config.yaml
n_layer: 18
d_model: 384
n_head: 3
n_kv_head: 1
head_dim: 128
d_mlp: 1536
vocab_size: 7268
activation: "gelu"
norm: "layernorm"
norm_place: "pre"
norm_eps: 1e-06
positions: "rope"
rope_base: 10000.0
rope_fraction: 0.25
qk_norm: false
attn_scale: 0.0884
bias: "all"
tie_embeddings: true
parallel_block: false
init: "uniform"
init_std_qkv: 0.0215
init_std_o: 0.0215
init_std_up: 0.0215
init_std_down: 0.0
optimizer: "adamw"
lr: 0.000738
beta1: 0.95
beta2: 0.99
weight_decay: 0.12
lr_head: 0.00646
grad_clip: 2.0
warmup_steps: 338
schedule: "wsd"
decay_fraction: 0.791
decay_shape: "linear"
final_lr_fraction: 0.1
batch_tokens: 65536
seq_len: 1024
doc_mask: true
z_loss: 0.0001
train_tokens: 750600000
steps: 11454
dataset: "wikipedia_en"
MLP neurons of a small language model. Each row is named by its layer, matrix (up: input weights; down: output weights) and neuron, and shows model dimensions 0-127. Each number is 128 + 24 x the weight over its row's rms, rounded and kept within 0 to 255.
After each neuron's rows, "fires on" lists the tokens most often at its 100 highest values on Wikipedia text that the model never trained on; "fires after" lists the tokens most often just before its 100 highest values on Wikipedia text that the model never trained on.

L9.up398 [103 132 133 101 123 125 139  94 124 128 102 109 109 160 123 131 122 131  98  99 188 106 113 125  85  88 135 143 114 141  95 139 149 123 152 109  85 110 102 127 129 160 110 104 101 113 134 122 124 133 138 130 122 109 145 124 126 114 130 152 138 209 134 118 106 147 112 112  97 122 121 143 163 117 163 139 143 150 141  70 104 104 126 127 118  92 138 144 132  75 118 134 128 174 179 100 118 129 122 111 152 130 158 155 118 106 124 174 149 135 117 119  71  78 120 147 130 145  85 171 128 122 121 110 139 107 141 147]
L9.down398 [104 159 107 126 131 102 117 144 125 116 150 112 163 110  99 128 161 105 134 121 140 131 106 136 158 139 113 117 188 137  88  81 152 134  95 123 126 144 113 107 140 151 147  83 122 164 150 104 131 149 121 146 127  78 118 134 118 144 144 151 119 198 154 139 126 104 108 148 126 137 124  66 132 137 164 137 135 120 135 108 176 125 111 104 134  89 152 117 149 151 119 150  90 174 167 122 127 145 177 116 135 124 140 116 113 163 151  92 145 159 131 108 107 108  96 147 150 145  90 113 104 122 118 139 134  80 154 191]
fires on: " ", " —", " |"
fires after: " |", ":", " /", " were", ";"

L6.up1434 [139 114 127 145 131 146 108 141  87 143 113 145 136 161  82  95 101 100 121 129 119 128 126 171 118 130 143 130 127 125 201 119 113  52 108 117 130 145 133  96 105 156 164 101 112 123 134 154 141 161 140 104  78 113  99 156 127 162 120 133 144 125 109 127 151 109 194 142 135 136 118 149 106  99 202 161 161  85 135 146 103 147 107 128  83 134 140 143 119 124  75 134 127 113  91 111 109  89 123 166 139 138 160 111 130 127 117  88 141  98 130 121  85 127 136 127 130 118 189 146  87 101 111 128 144 101 150 139]
L6.down1434 [136 118 159 121 108 146 100 143 126 170 114 110 114 202 129 130 113 141 109 147  97 168  97 147 136 157 110 127 140 115 147 144 117  90 102 169 175 148 102 139 118 162 146 131 107 146  69 101 124 182 133 165 170 119 123 133 122 121 164  93 104 134 115 130 125  95 137 172 115 170 157 117 116 135 163 115 139 141 164 127  99 131 111  93  87 177 124 151 113 133 123 114 144 103 182 130 148 136 120 133 111 117 127 158 139 155 125 111 123 152 141 124  98 118 114  85  94  93 115 159  91 105 135 123 113 123 177  85]
fires on: "–", ",", "-"
fires after: "0", "1", "5", "3", "2", "7"

L2.up612 [ 73 116 135 145 135 187  74 145  88 156 135 140 124 132 123  97 142 121 124 110 132 139 150 164 126 143 182 140  92 128 171 169 123 108 102 126 122 174 131 125 125  84 107 133 135 133 113 157 126 125 136 146  89 122 145 164 160 166 111 146 174 130 127  82 140 118 121 190 148 136 113 143 130 107 165 146 136 107 162 137  78 127 142 143  98 114 152 135 129 129 119 135 115 124 157 119 134 114 139 170 127 140  95 101 163 146 143 133 113 116 109 145  99 172 129 142 126 130 131  97  70 121 147 132 131 133 183 119]
L2.down612 [147 145 154  93 167 169 128 103 100 115  78 151 119 165 140  81 183 129 164 162 119  90 117 117 144 126 119 147 122 151 138 142 133 110 121 155 116 134 176  96  95 151 138 142  90 140 117 111 129 167 138 130 146 104 157 134 140 111 129 115 125 106 137 163 127 189 178 127  88  80 108 155 125 104 134 120 144 154 122 141 175 108 107  78 169 131 156 139 157 101 144 140 128 132 153 105 105 141 107 117 170 127 137 133 110 137 120 145 137 127  87 147  96 145 127  87 122 139 162 131 139 150 107 158 121  92 102 138]
fires on: "–", " "
fires after: " |", "0", "2", "1"

L2.up300 [136 117 122 177 100 160  89 129 138 135 141 138 155 142 106 109 141  96 109 125 124 104 114 128 120 111 160 109 104 135 143 120 134  62 106 154  95 185  96 145 173 111 131  73 109 117 121 134 108 142 128 171  85 124 140 140 124 155 164 116 151 116 142 136 143  89 128 133  94 156 138 151 146 147 140 144 138 167 157 105 155 136 111 127 110 124 160 107 118  91  87 149 137  97 135  92 125  80 154 148 141 163 147 124 128  86 117  91 150 135 178 126  57 134 116  96 131 125 120 162 126 118 113 108 162  90 139 119]
L2.down300 [117  71 109 143  95 107  96 136 111 104 154 183 183 130 141  82  80 137 112 110 129  64  86 163 149 136 126 137 149 118 119 133 152 200 110 126 140 180 159 108 161 114 143 139 156 108 128 117  98 119 122  90 105 127 113 154 107 168 156 111 129 102 135 125  92  80 134 158 142 129 148 128 140 161 127  93  91  91 128 166 135 111 123 142 160 125 101 117 139 125 116 105 141 174 124 172 136 154 145  93 135 131  97 115 141 131  78 138 155 139 173 108 125 171 151 117 166 137 151 168 119 172 105  95 115 138  94 140]
fires on: " |", "-", "is", "ou"
fires after: "0", "1", " b", "2"

L2.up930 [150 131 178 159 141 146  66  98 102 141 147 116 119 127 130 143 115 154 125 101  93 118 144  96  84 130 185  89 137 137 161 124 148 116 153 169  47 115 139 143 139 109 134 130 108 154 127 163 153 179 100 147 104 106 118  97 169 128 120  95 157 112 135 143 124 136 142 107 119 149 141 108 136 130 107 160 112  85 148 104 123 122 110  90 123 100 109 112 119 124 142 155 135 157 106 101 126 133 102 127 138 145 136 102 107  52 108 179 117 119 156 131 124 129 117 139 133 133 165  98 129 150 113 118 124 156 123 134]
L2.down930 [147 142 127 163 172 148 109 176 115 138 160 115 113 155 156 130 112 125 164 107 171  89  74 136 138 116 154 123 143 120 160 141  88 118 108 152  86 137 117 157 136 106  98 116 111 105 121 128 129  95 154 124  93 112 151 148 111 132 100 142 125 131 150 157 146 180 149 184 116 113 146 127 127 148 144 150 121 124 104 126 131 126 129 113 141 128  86 139 134 150 101 127 125  90 116 130 143 123 162 122 104 140 158 141 123 110  91 157 127 139 162 104 143  90 159 178 132 123 127 100 144  88 111 162  86 110 128 168]
fires on: "-", "|"
fires after: "\n", " |\n", "==\n", " =\n\n"

L6.up914 [109  66 138  96 147 121 153 116  94 120 153  81 145 118 140  93 148 133 144 107 134 128 135 147 141 112 148 134 120 126 186 150 125 106 165 109 133 158 135 185 122  74 121 131  93 153  48 118 170 134 116 114 125 109 102 180 125 107 111 139 121 126 176 146 121 106 105 122 109  97 134 154 138 109 117 167 150 158 118 131  78 121  77 148 135 133  96 115 161 105 103 158 160 101 123 172 120 154 143 127 173 172 118  96 102 105 143 129 138 103 169 138 126 148 118 164 153 115 128  90 115  81 142 105 119 142 164 121]
L6.down914 [122 170 124 124  96 138 104  97  89 161 130  99 138 132 140 147 118 121 125 145 127 106 160 129 112 123 134  86 143 108  97 158 142 155  71 149 136 120 123 169 100 128 129 130 133 173 136  88 149 127 135 114 134 142  92 152 111 112 108 130 128 134 100 133 183 124 149 131 116  84 130 140 119 103 158 120 149 132 103  70 129 138 150 110 146 111 136 156 134 117 123 112 125 111 124  98 121 134 121 117  99 149 126  95 159 142 109 149 108 169  97 135 124 129 129 107 138 169 107 129  98 115 144 134 150 161 149 136]
fires on: "202", " =\n\n", " ", " may", " could"
fires after: " ", " ("

L2.up224 [100 127 148 128 142 140 119 136  97 130 142 133 142  94 145 116 127 161 103  99 137 156 133 108  80  96 133 165 105 154 182 157 115 147 153 198 122 126 165 179 157 116  89 152 128 120 100 137 152 119 139 114 102 124 117 157 182 114 123 101 149 109 105 167 134 113 172 138 120 118 120 112 132 150 119 134  92 123 114 114 105 145 153 185 150 132  94 105 127  97  91 133 160 131 111 114 119 110 144 142 116 119 153  86 139  97 127 100  76 155 133 180 141 160 118 130 122 106 155 133 109 128 117 107 150 145 111 100]
L2.down224 [141 151 163 127 106 129 135 152 190 124 106 128 125 127 124 172 118 157  96  43  85 157 154 164 111 149 108 116 140 103 118 138 149 130 137 126 160 115 165 148 108 140 148 149  98 152 144 110  92 110 116 110  90 140 100 100 139  93 130 113  97 175 170 104 106 146 130  77 152 137 166  91  94 111 141 106 115 147 194 125 130 114 134 133 136 140 100  83 115 119 152 167  76 140 113  97 160 110  91 115 136 100 124 136 125 117 137 145 101 140 151 143 148 148 115 116 158 142 179  86 125 138 104 128 126 125 137 107]
fires on: " York", "201", "202", "b", "orporated", "ern"
fires after: "–", " New", "-", "ord"

L2.up1355 [142 126 159 123  93 126 110 131 138 127 110 117 143 126  94 118 115 139  94 118  86 161 156 149 124 163 139 133 126 104 157 126 133 114 159 120 111 162  78  90 139  73 105  87 148 145 121 148 152 146 165 144  94 138 113 150 155 173 181 140 146 135 163  99 136 148 147 136 120 148 110 142 136 131 151 121 142 113 133 133 143 129 133 164 100 147 160 142 139 152 112 130  99 115 120 114 127 145 135 117 120 163 148  95 214 143 104 118 113 138  91 129  58 124 125  74 131 124 168 145 103 132 115 136 122  96 155 144]
L2.down1355 [119 143 152 103 126  89 114  63 164 163 136 129 101 166 135 155 136 126 131 163 139 121  72 108 138 134 183 126  93 161 110 162 121 134 127 134 119 122 150  77 121 128  94  98 138 124 102 142 126 103 111 174 150 126  99 116 121 120 169 136 140 129  77  92  60 170 144 133 128 121 142 147  98 136 103 130 108 113 115 104 143  81 131 126 137 100 122 104 103  92 123 141 133 142 135 124 130 106 175 132 107 115 161 136  90 146 113 145 126 110 127 155 129 139  96 127 131 101 119 120 133 123 121 182  94  93 160 121]
fires on: "-", " of", " to", " By", "–", "u"
fires after: " G", "0", " and", "G", "1", "3"

L6.up1343 [ 68 104 149  85 112 139 103 119 132  40 132  94 163 138 166 164 127 139 109 121 166 138 125 141 112 125 128 150 121 112 174 168 142 118 172 167 112  92 169 159 114  98 131 112 111 127 103 144 143 143 105 154 124 147 127 135 165 144 104 137 122 119 141 144 144 121 115 202 131 137 122 122 158 142 144 121 146 116 166 130  98 136 162  62 131 119 116 101 158  96 124 121 168 119 144 150 111 148 152 158 144 163  86  85 135 134 119 114 137 105 103 133 114 138 137 142  85  96 134 120 144  85 143  96  92  78 143  77]
L6.down1343 [126 144 166 128 116 165 139 111 139  98  94 133 142  80 125 170 143 114 133 117 105 133  90 144 107  99 137 126 136 140 127 179 124 121  96 166 100 128 123 105 147 141 105 128 169  85 133 105 128 121 157 140 124 117  79 141 169 150 122 127  91 148 142 117 131 145 123  80 109 127 138 111 128  89  77 141 149 158 169 147 137 139 139 141 163 132 105 105  88 171 171 106  84  84 148 133 155 150 115 130 147 168 115 125 164 138 106 146 145 109 163 139 107 148  90 138  94 122  99 144 166 110 105 118 139 131 106 143]
fires on: "200", "201", "202", "188", "199", "196"
fires after: " ", " (", "–"

L9.up231 [ 93 143 160  81 159 120  71  90 137 113 100 123 136 139 113 124 134 134 136  96 114 113 163  91  83 159 205 115 155 132 105 130 165 153 192 107  62 136 113 119 146  85 156 102 120 123 147 120 104 142 140 164 106 116 110 126 121 164 140 138 140 125 123 118 100 164 137 134 109 174 158 127 110 133 132 140 152 110 118  89 141 153 114 175 122 111 172 145 148 116 139  88  88 140 162 158 135 109 128 113 156 174 124 152 166 143 127 172 134 107 107 120 113 130  93 105  77 142 117 115 113 143 106 104 167  74 104 125]
L9.down231 [143  98 139 123 101 153 160  80 113 146 139 117  96  91 130 174 141 151 133 165 105 119 112 113 171 100 137 117 133 153 104 113 156 112 113 134 121 100 113 135  70 155 134  91 121 117 150 114 176 142 123 152  80 151 136 138 138 153 129 132 152 144 143 105  97 127  76 118 139 112 154 126 110 113 147 120 104 138 159 148 111  98 126 108 135 139 172 134 102 162 100 165 131 137 120  87 123 103 170 150 126 160 112 169 131 139 107 132 150 117 121 124 136  89 107 137 111 115 171  97  72  85 123 158 121 109 120 126]
fires on: " ", " U", "2", "3", "on"
fires after: " |", " ", ";", " K"

L9.up1460 [110  85 156 164 148 127 135 104 118 123 154 124 127 120 147  52  89 111 121 137 115 142 157 145 113 159 135 125 168 152 155 163 131 126 108 104  80 135 109 152 136 156  88 130 157 151  97 122 110  73 175 139 121 164 137 149 169 119 150 154  97 118  91  91 141 115 153 120 107 124 123 160 106 129 142 127 127 123 121 141 131 122 140 148 115 159  98 122 151 162 124 134 138 115  88 191 103  93 146 139 117 160 134  77 167 133  92 115 135 118 156 146 122 148 126 121 134 125 139 124  76 120 108  86 171  91 141 105]
L9.down1460 [114 147 143 153 142 151 142 122 137 137 121 105 155 173 133 142 140 180 154 148 110 104 129  93 150 105 130 135 145 130 139 150 123 127 123 145 110 127 124 140 120 171 147 113 176  87 131 172 149 141 118 133 165 106 147 156  98 130 148 115 159 148  97 112 140 127  94  93 118 126 114 149 124  89 151 144  93 111 152 130 172 105 124 128 106 164 146 175 128 116 114 126 157 130 135 144 114 118 181 141 120 112 143 105 127 154 150 121 128 143 164 130 126 153 132 107 142 125 143 108  77 105 121 106 156 109 183 138]
fires on: "–", "-", " to", ","
fires after: "5", "3", "1", "0", "2"